config.yaml
num_hidden_layers: 9
hidden_size: 256
head_dim: 128
intermediate_size: 768
norm_place: "pre"
init_std_o: 0.0312
init_std_down: 0.0312
optimizer: "adam_atan2"
learning_rate: 0.00142
lr_mult_up: 0.991
beta1: 0.95
decay_fraction: 0.774
train_tokens: 289900000
MLP neurons of a small language model. Each row is named by its layer, matrix (down: output weights) and neuron, and shows model dimensions 144-207. Each number is 200 + 30 x the weight over its row's rms, rounded and kept within 0 to 999.
A block is one neuron, or neurons of one layer that tend to fire together. After each block is what it responds to, as a language model described it from the Wikipedia text at the highest values.

L4.down665,182,178,218,190,171,144,233,197,231,208,236,197,178,200,181,169,221,211,147,170,213,174,200,210,209,180,225,171,204,192,163,286,200,192,153,195,215,141,210,198,178,293,228,139,191,214,227,189,197,222,214,162,240,190,202,147,268,246,203,231,239,164,272,230
Description: Word fragments and table cells. Second word pieces right after a prefix, as in re-vi-ve, re-mo-ve, con-vi-nce, and line breaks, blanks or numbers after a pipe in Markdown tables.

L3.down73,196,180,228,217,216,182,197,168,196,183,235,205,155,183,195,182,242,211,203,174,186,227,211,231,255,181,201,145,165,166,166,175,202,217,214,147,221,179,224,201,200,228,222,260,131,202,174,197,239,216,222,262,231,226,153,228,197,257,201,230,233,237,236,217
L3.down110,141,237,199,178,203,158,211,157,191,207,227,204,215,189,211,237,161,235,205,196,234,269,153,188,164,192,144,208,186,188,211,217,175,164,201,230,255,188,163,207,186,205,241,185,199,174,255,223,222,178,229,211,205,142,191,244,185,236,263,224,212,197,200,174
L3.down281,172,199,235,224,264,202,215,150,159,195,197,246,203,196,236,193,186,236,214,186,273,191,183,229,200,203,295,176,184,220,225,200,191,174,215,178,249,176,179,166,146,157,219,168,223,237,157,217,170,187,193,209,189,160,149,235,202,197,156,188,172,230,184,176
L3.down618,185,163,200,219,208,203,183,140,253,164,212,223,248,190,208,151,245,252,256,183,267,210,206,196,220,180,181,233,196,213,229,176,103,171,206,155,194,238,244,236,184,222,242,210,207,165,220,191,217,221,200,196,206,203,206,172,148,181,211,218,240,198,233,142
Description: "the" opening a named entity. Mainly "the" after of, by, or commander of, starting a named organization or title ("director of the Archaeological Museum"); also initial periods and name fragments ("Barry J. Farber").

L5.down3,144,190,176,235,207,207,212,196,217,166,204,164,197,201,195,197,197,232,175,208,242,220,248,162,202,230,146,177,185,180,237,210,208,160,161,202,209,181,205,84,203,191,229,188,188,209,218,186,194,216,181,226,203,274,168,191,226,194,142,207,238,194,148,241
L5.down117,174,211,204,181,160,236,171,189,198,145,204,228,175,204,215,233,147,221,217,183,249,248,197,210,147,235,226,209,174,183,209,220,164,194,199,203,231,220,170,225,191,178,199,195,225,194,249,266,268,196,156,219,187,238,239,161,225,279,206,151,244,128,193,249
L5.down202,205,194,234,213,188,201,164,179,192,215,223,225,231,138,186,163,186,225,190,169,253,196,205,140,221,171,169,182,259,227,219,239,170,175,173,199,182,215,240,207,184,220,211,186,202,206,174,180,93,230,160,242,206,197,224,186,205,167,119,199,187,207,202,229
L5.down318,166,185,201,169,228,183,253,187,207,195,204,185,192,113,180,217,256,240,227,174,229,222,205,188,165,198,189,226,165,160,188,184,233,175,193,176,214,228,206,278,196,141,202,192,206,240,161,134,198,227,180,227,169,241,199,170,211,216,167,159,206,183,194,178
L5.down332,238,185,196,136,210,165,216,191,178,185,242,184,183,226,204,176,213,218,199,235,152,171,227,131,197,189,222,244,226,203,209,213,208,186,180,208,222,160,170,204,227,164,201,154,196,181,192,213,162,234,229,255,150,252,177,202,224,142,182,154,181,177,203,195
L5.down401,147,186,184,236,130,232,196,211,239,146,158,236,224,184,246,191,166,160,234,181,227,211,253,173,191,185,208,185,201,225,166,194,187,199,168,229,170,197,222,212,241,179,184,216,209,228,203,237,156,203,179,227,172,196,151,233,246,144,218,218,219,238,188,225
L5.down406,184,286,174,221,194,214,180,245,241,166,197,189,258,226,176,195,207,220,188,129,217,221,181,192,191,211,218,178,215,210,233,167,169,208,238,194,193,170,195,150,196,260,156,233,212,100,199,179,209,267,232,208,225,256,266,188,167,185,173,157,198,199,179,189
L5.down410,235,158,195,146,192,190,222,153,190,194,195,135,156,197,209,195,179,187,189,196,184,197,182,249,194,250,193,247,215,139,212,218,212,257,134,245,166,171,257,237,180,108,210,194,167,181,214,193,219,207,172,197,184,117,162,198,223,169,210,181,253,233,189,235
L5.down457,183,234,234,200,212,251,196,136,205,182,251,222,232,172,216,210,203,206,175,229,162,202,198,206,145,223,138,187,244,196,206,198,180,208,195,173,222,177,214,197,221,176,204,230,193,203,214,187,255,212,221,171,192,157,142,192,221,183,225,198,175,163,219,210
L5.down472,154,205,229,149,193,146,137,186,225,177,225,178,161,236,191,222,159,244,186,159,207,250,217,222,199,236,244,200,253,254,215,170,203,197,189,197,199,160,169,252,174,191,181,212,148,145,209,197,181,195,237,166,188,156,207,244,210,155,262,155,187,219,239,214
L5.down487,180,163,215,163,187,238,236,115,140,194,201,217,269,232,198,182,192,176,170,201,220,243,175,182,209,183,136,174,202,207,168,237,210,148,183,202,215,237,168,246,210,113,189,239,196,192,193,225,247,221,205,229,179,210,230,201,201,211,220,229,241,226,198,218
L5.down520,182,207,148,192,181,243,206,200,211,178,158,206,196,219,217,191,183,249,160,218,177,229,198,205,172,163,197,186,174,150,221,182,210,227,149,209,227,163,185,249,206,252,247,197,198,213,170,192,193,207,160,220,186,169,219,222,176,211,162,167,208,164,186,261
L5.down559,207,195,201,165,216,200,215,155,183,173,234,203,208,186,233,149,198,242,214,190,187,189,244,201,226,216,196,163,198,200,206,206,178,210,195,221,200,186,191,236,181,163,229,176,165,209,249,164,248,269,200,212,195,172,156,190,268,173,222,151,238,194,144,188
L5.down569,199,208,269,221,179,232,199,240,203,215,233,177,164,184,232,172,187,256,187,190,205,193,102,186,248,181,219,226,251,180,214,175,168,227,198,150,217,194,160,197,188,176,220,178,172,191,199,187,162,194,203,229,182,170,207,185,216,185,203,249,199,190,231,213
L5.down683,202,234,140,222,274,202,225,181,193,188,197,195,161,282,203,209,178,242,126,149,191,191,189,195,209,199,161,252,215,160,180,228,209,221,187,246,200,136,180,168,213,240,214,217,181,219,180,170,159,212,136,231,234,215,267,216,204,183,215,197,222,182,202,195
L5.down704,192,198,220,219,233,226,183,184,183,195,159,193,206,216,154,245,211,175,227,245,204,138,153,220,179,200,201,181,207,228,239,242,232,223,220,183,155,242,195,216,192,188,246,202,139,257,197,185,204,172,205,166,229,243,120,162,211,215,219,244,147,227,212,244
Description: Personal name tokens. First names and mid-name pieces of people's names, mostly after a title, role, or list dash, such as David, Charles, Huff, Coleman.

L4.down457,195,201,210,220,195,172,233,166,233,152,175,190,200,172,177,201,197,233,213,169,199,182,202,220,227,216,212,190,201,184,200,174,220,216,194,197,142,167,154,175,261,253,230,169,237,140,235,184,200,228,179,212,160,147,186,241,187,202,161,201,210,168,210,184
Description: Mid-name word pieces. Inner subword pieces of person first names in tables and lists, e.g. José, Alexander, Jaden, Kristina, plus a few mid-table numbers.

L5.down29,186,198,208,234,170,191,212,206,205,143,174,187,181,224,238,205,215,218,187,195,217,206,194,224,231,246,196,187,191,219,187,186,233,175,176,187,178,162,186,149,257,225,248,190,173,216,216,217,222,181,197,171,232,228,206,201,218,198,183,171,236,218,196,155
L5.down95,185,213,188,181,189,175,237,77,218,154,158,165,203,209,221,181,190,219,177,189,219,182,171,201,248,217,191,196,168,232,219,229,199,203,182,178,185,241,189,181,176,286,311,154,188,204,200,187,206,160,228,170,155,251,213,242,180,194,131,239,245,168,189,225
L5.down97,234,211,189,195,219,197,197,179,169,198,207,192,150,235,216,251,169,198,212,270,189,213,189,223,239,198,190,243,152,161,213,189,228,150,219,161,194,229,129,235,199,214,235,216,188,223,197,179,243,229,191,182,207,216,219,235,216,212,177,190,222,228,167,131
L5.down126,225,249,206,215,251,213,209,207,237,194,163,169,221,213,166,207,260,213,226,245,158,132,197,207,188,182,174,206,197,153,229,141,193,238,222,172,204,191,193,197,158,217,194,228,242,158,181,238,200,125,208,180,166,186,134,259,199,158,187,182,144,263,193,226
L5.down130,224,193,241,160,190,253,244,192,277,213,116,174,147,247,179,157,167,184,183,229,214,201,152,176,264,218,191,168,194,230,200,202,186,227,196,176,214,227,212,141,173,222,213,183,218,243,208,262,159,215,192,154,220,174,176,222,153,148,151,226,161,145,195,188
L5.down145,162,195,205,190,233,178,194,129,191,165,176,205,180,263,172,173,202,138,207,135,223,193,182,131,277,217,219,254,205,219,226,151,196,206,160,170,204,154,239,171,186,184,163,157,199,188,180,226,226,191,227,184,174,183,194,170,166,186,176,186,216,195,194,184
L5.down158,244,211,173,166,216,218,218,279,160,206,158,233,181,226,202,247,225,206,226,208,184,185,221,173,231,254,142,203,171,225,223,205,228,147,205,202,231,187,160,221,194,284,198,199,198,199,205,250,224,167,172,238,191,173,159,237,186,202,208,145,183,210,221,209
L5.down284,196,173,182,148,226,189,227,141,165,208,198,216,172,160,185,235,198,197,202,182,192,163,257,150,246,177,216,154,227,210,248,212,224,214,220,180,222,173,266,183,166,262,234,163,190,173,184,222,231,168,236,226,201,189,190,257,206,177,188,215,220,254,169,184
L5.down320,189,195,234,220,259,218,239,185,210,266,271,219,226,215,131,250,153,164,205,185,214,165,145,182,263,265,233,196,197,193,156,242,202,207,201,174,148,197,178,191,216,217,182,151,226,209,220,212,174,193,207,191,171,230,227,282,200,151,141,210,219,165,190,186
L5.down353,200,231,229,193,186,241,206,187,226,219,241,130,225,216,182,192,233,206,237,239,193,180,136,224,231,217,222,198,162,246,203,226,230,194,241,154,220,181,188,171,189,254,161,220,187,202,213,202,149,165,214,185,173,260,200,236,191,186,174,229,211,128,252,214
L5.down357,207,170,206,185,218,166,187,202,210,217,173,171,210,196,236,192,219,257,217,182,186,188,262,215,200,223,164,167,179,230,193,201,179,189,274,190,226,228,251,206,205,302,187,181,131,200,194,246,207,244,218,238,200,182,205,164,251,226,224,170,231,180,212,206
L5.down636,162,209,139,188,170,151,197,241,122,208,186,173,165,206,227,218,170,226,195,201,204,234,215,187,171,197,168,163,209,186,291,185,242,168,228,203,161,202,178,188,184,244,196,150,143,156,173,198,206,193,278,146,190,222,212,181,180,202,181,179,171,196,207,214
L5.down641,147,232,120,196,227,193,213,194,249,183,207,162,230,235,201,227,188,222,186,206,195,215,185,259,222,240,231,169,226,219,237,149,206,197,236,208,160,175,143,178,213,173,170,177,162,188,211,254,179,182,256,194,195,182,188,164,155,168,177,190,176,208,203,191
L5.down671,169,187,179,173,218,229,187,228,233,206,168,190,220,226,181,191,149,199,176,195,225,263,186,183,229,204,172,202,232,217,199,166,205,187,146,189,175,201,196,214,222,169,241,170,178,247,214,243,185,229,185,220,241,215,215,171,211,229,168,225,192,171,173,147
L5.down687,152,205,212,188,184,217,208,255,187,138,219,165,187,232,198,235,200,208,223,211,199,191,224,251,216,186,220,196,211,181,227,185,225,182,229,205,145,212,238,181,204,201,225,237,150,203,148,207,186,231,221,211,227,228,221,179,133,177,201,251,210,199,193,193
L5.down756,251,193,187,223,168,222,189,160,208,192,175,164,173,227,203,201,194,196,220,189,182,183,189,175,231,207,211,222,202,217,277,202,201,189,187,176,230,187,175,220,213,258,150,184,214,203,200,251,156,245,200,212,192,167,201,190,181,214,209,187,175,222,179,243
Description: Clause-opening prepositions. Prepositions opening a new sentence or clause, often time or place phrases, as in At the time, During the speech, In 2009. Also word-initial fragments like At- in Atlantic and Ex- in Expeditionary.

L5.down39,235,165,264,182,231,194,192,190,180,205,164,160,194,191,199,195,198,138,206,188,234,150,154,279,200,210,225,222,226,212,193,186,188,245,210,177,180,252,234,232,237,153,259,184,235,230,191,183,216,182,267,175,196,127,152,184,202,174,142,205,217,231,235,193
L5.down65,186,187,194,226,180,188,268,220,224,173,209,230,172,163,178,225,173,213,165,214,239,200,171,209,165,200,200,242,152,192,220,112,207,225,194,183,234,221,237,198,199,283,228,201,178,195,218,196,175,132,223,199,203,173,189,218,189,189,215,201,165,171,164,175
L5.down67,214,137,194,209,214,202,230,188,165,183,236,116,238,220,179,168,210,273,230,193,195,185,189,197,165,158,161,162,202,184,158,208,169,217,220,257,217,223,154,196,210,210,174,171,216,177,166,217,227,202,212,174,162,204,181,172,193,169,224,207,167,187,236,214
L5.down78,224,231,166,201,187,269,193,203,217,243,251,192,225,238,214,178,196,206,210,184,173,256,213,259,147,188,156,188,207,234,216,220,211,157,164,231,186,192,207,222,181,172,125,200,195,213,121,217,222,196,174,231,189,237,197,145,196,199,200,256,204,203,200,147
L5.down161,240,164,177,216,240,170,222,204,171,191,194,217,204,211,219,176,260,205,260,220,261,128,230,234,154,204,186,206,230,218,225,216,210,163,212,191,204,189,243,217,169,122,184,192,203,237,208,175,184,229,192,189,246,224,176,151,201,206,210,220,188,224,119,232
L5.down171,152,184,184,199,188,174,228,235,231,149,214,227,181,217,175,154,198,223,161,168,193,208,185,215,210,186,198,279,170,185,206,186,197,209,188,203,157,187,228,183,176,175,178,187,160,242,216,204,193,239,221,222,197,170,206,229,232,203,195,203,229,186,219,256
L5.down174,159,202,233,216,258,221,196,178,197,139,169,230,260,231,233,225,167,170,196,179,189,270,175,155,254,239,212,200,196,204,229,231,163,219,189,180,180,189,192,240,223,227,172,256,164,191,166,187,223,158,188,228,195,189,240,226,199,181,193,173,190,166,179,175
L5.down233,237,253,209,200,203,200,220,126,173,198,205,154,205,227,223,211,203,197,196,192,215,163,218,210,237,278,265,190,209,234,233,231,222,193,207,200,153,185,195,176,210,212,216,202,197,120,204,200,193,195,154,132,163,243,146,210,206,173,243,220,212,222,212,195
L5.down246,169,166,211,193,152,166,175,212,193,188,139,187,221,242,191,247,169,215,224,175,208,230,167,195,282,234,205,160,214,207,223,210,270,160,147,173,233,238,245,244,196,204,209,203,128,199,198,187,209,239,162,225,205,250,202,251,165,200,193,221,227,174,209,187
L5.down454,169,192,178,207,164,225,184,174,210,212,206,205,214,145,170,211,232,230,232,178,206,161,192,186,227,197,186,228,194,208,223,188,212,209,236,169,183,178,157,199,226,240,172,221,192,248,213,178,242,231,207,190,227,196,207,171,215,166,175,226,231,191,172,173
L5.down480,182,181,217,169,212,230,170,224,207,132,230,139,211,167,212,170,264,202,186,184,199,239,222,218,154,159,230,172,249,195,210,247,186,183,159,175,178,191,183,170,212,199,142,197,217,205,212,228,184,167,235,241,193,229,216,184,172,160,224,195,147,235,207,164
L5.down534,224,191,183,178,251,207,204,187,156,194,201,206,173,232,191,176,218,198,176,198,203,172,239,262,212,225,203,242,202,197,238,158,182,184,207,186,147,169,196,202,216,179,186,159,192,198,219,199,204,208,188,180,188,225,246,210,154,192,182,162,155,216,171,214
L5.down553,209,235,226,156,202,165,195,164,219,187,218,207,220,227,242,189,223,164,260,233,226,162,195,170,180,141,229,217,214,209,214,213,183,191,202,170,239,202,182,181,252,227,187,167,154,151,218,222,218,112,177,187,239,223,199,189,223,178,134,222,198,181,142,160
L5.down627,182,212,253,212,206,160,215,236,189,173,250,167,128,188,168,171,201,231,182,155,190,212,243,197,177,198,205,187,186,197,274,257,206,211,184,176,230,187,231,198,179,216,183,196,193,232,199,199,192,191,202,216,219,256,151,198,221,210,162,205,214,266,133,207
L5.down645,188,201,178,182,196,207,194,148,149,210,229,152,279,209,149,206,164,211,200,186,183,195,186,209,165,183,244,249,253,173,187,195,185,179,229,200,190,181,139,161,191,178,192,247,190,180,252,275,130,152,185,200,166,191,204,221,227,192,213,198,168,187,210,179
L5.down731,178,151,227,186,212,209,195,169,232,193,147,199,185,228,237,186,193,172,214,225,192,219,229,180,211,137,212,131,208,247,173,139,153,183,222,211,210,208,214,234,203,210,187,204,204,206,209,229,159,198,246,215,176,191,217,243,167,170,244,205,249,174,198,164
Description: Table header line ends. Line break after the closing pipe of a markdown table header row, e.g. before |---|---| in election, football and chart tables; also weakly "to" after "due" and word-completing suffixes like -ed, -ording.

L4.down412,214,198,272,213,173,168,204,160,219,202,184,253,192,227,201,135,151,205,124,191,211,226,184,198,193,167,196,178,230,186,167,217,133,219,187,184,234,255,189,186,164,197,204,179,160,237,179,178,144,215,231,266,228,205,266,173,187,156,179,234,243,214,192,166
Description: Word-piece "hi" and short fillers. Mainly the middle piece hi inside split words like W-hi-le, O-hi-o and W-hi-te; also at/At, born after an opening parenthesis, and represent(ed).

L3.down38,178,181,212,198,190,150,270,80,232,190,182,217,233,160,201,187,175,223,229,86,229,204,180,206,197,168,204,215,230,230,227,169,196,174,198,176,192,192,177,237,207,115,178,198,157,236,233,185,230,220,202,196,218,234,214,227,208,228,186,220,233,145,195,177
L3.down157,151,173,209,201,176,159,192,172,250,207,200,194,174,229,219,188,173,201,200,67,280,211,182,203,197,204,195,174,190,212,215,170,216,228,204,224,219,217,190,214,232,109,187,204,194,255,271,230,214,185,227,207,209,188,192,264,188,188,217,198,207,246,206,174
L3.down649,188,166,192,219,188,199,217,121,232,196,202,233,189,234,202,194,238,221,202,117,252,248,191,215,208,279,201,195,193,206,221,211,231,228,204,243,196,227,180,215,190,80,172,212,214,210,265,199,181,254,262,206,182,185,199,279,228,219,197,205,220,193,264,165
L3.down761,180,180,174,208,209,225,195,70,199,224,168,195,224,200,185,220,195,193,251,166,255,239,221,164,225,166,199,196,216,171,171,180,220,199,203,223,193,206,230,227,223,11,207,221,239,197,225,206,199,223,149,200,225,232,172,231,212,165,221,190,185,211,194,195
Description: Line break ending paragraph. Fires on the newline token right after a sentence-final period or table row, ending a paragraph before a blank line, heading, or list item.

L3.down159,193,211,183,235,185,160,182,104,224,199,206,199,208,229,181,165,203,229,234,111,273,255,212,181,207,189,181,202,204,185,209,203,214,184,246,191,253,201,206,226,223,42,184,224,182,208,215,238,191,165,202,197,204,221,214,199,199,163,192,192,170,234,179,228
L3.down591,164,257,211,221,218,221,200,121,218,198,205,192,210,129,191,202,158,203,203,181,202,230,219,226,256,208,188,173,194,252,220,116,192,205,196,201,185,196,116,243,192,153,213,204,167,215,195,183,179,153,216,223,176,176,201,193,155,180,188,203,201,213,221,227
L3.down691,186,173,190,260,209,186,169,155,241,219,200,210,188,199,187,138,192,172,254,152,239,211,240,186,197,164,197,212,202,214,188,194,177,183,290,160,252,126,228,223,212,58,161,213,202,200,189,218,205,184,208,187,201,237,219,158,211,180,157,217,167,232,151,235
L3.down720,212,177,233,194,174,144,220,105,228,192,172,183,165,244,227,192,178,248,150,155,224,232,204,176,240,144,174,183,207,222,200,166,204,218,181,217,177,124,224,227,231,136,166,211,221,225,186,167,187,174,202,215,209,212,220,165,234,189,165,174,268,195,222,173
Description: Paragraph-break newline. The second line break of a blank line after a paragraph-ending sentence, before the next section heading (==History==) or new paragraph.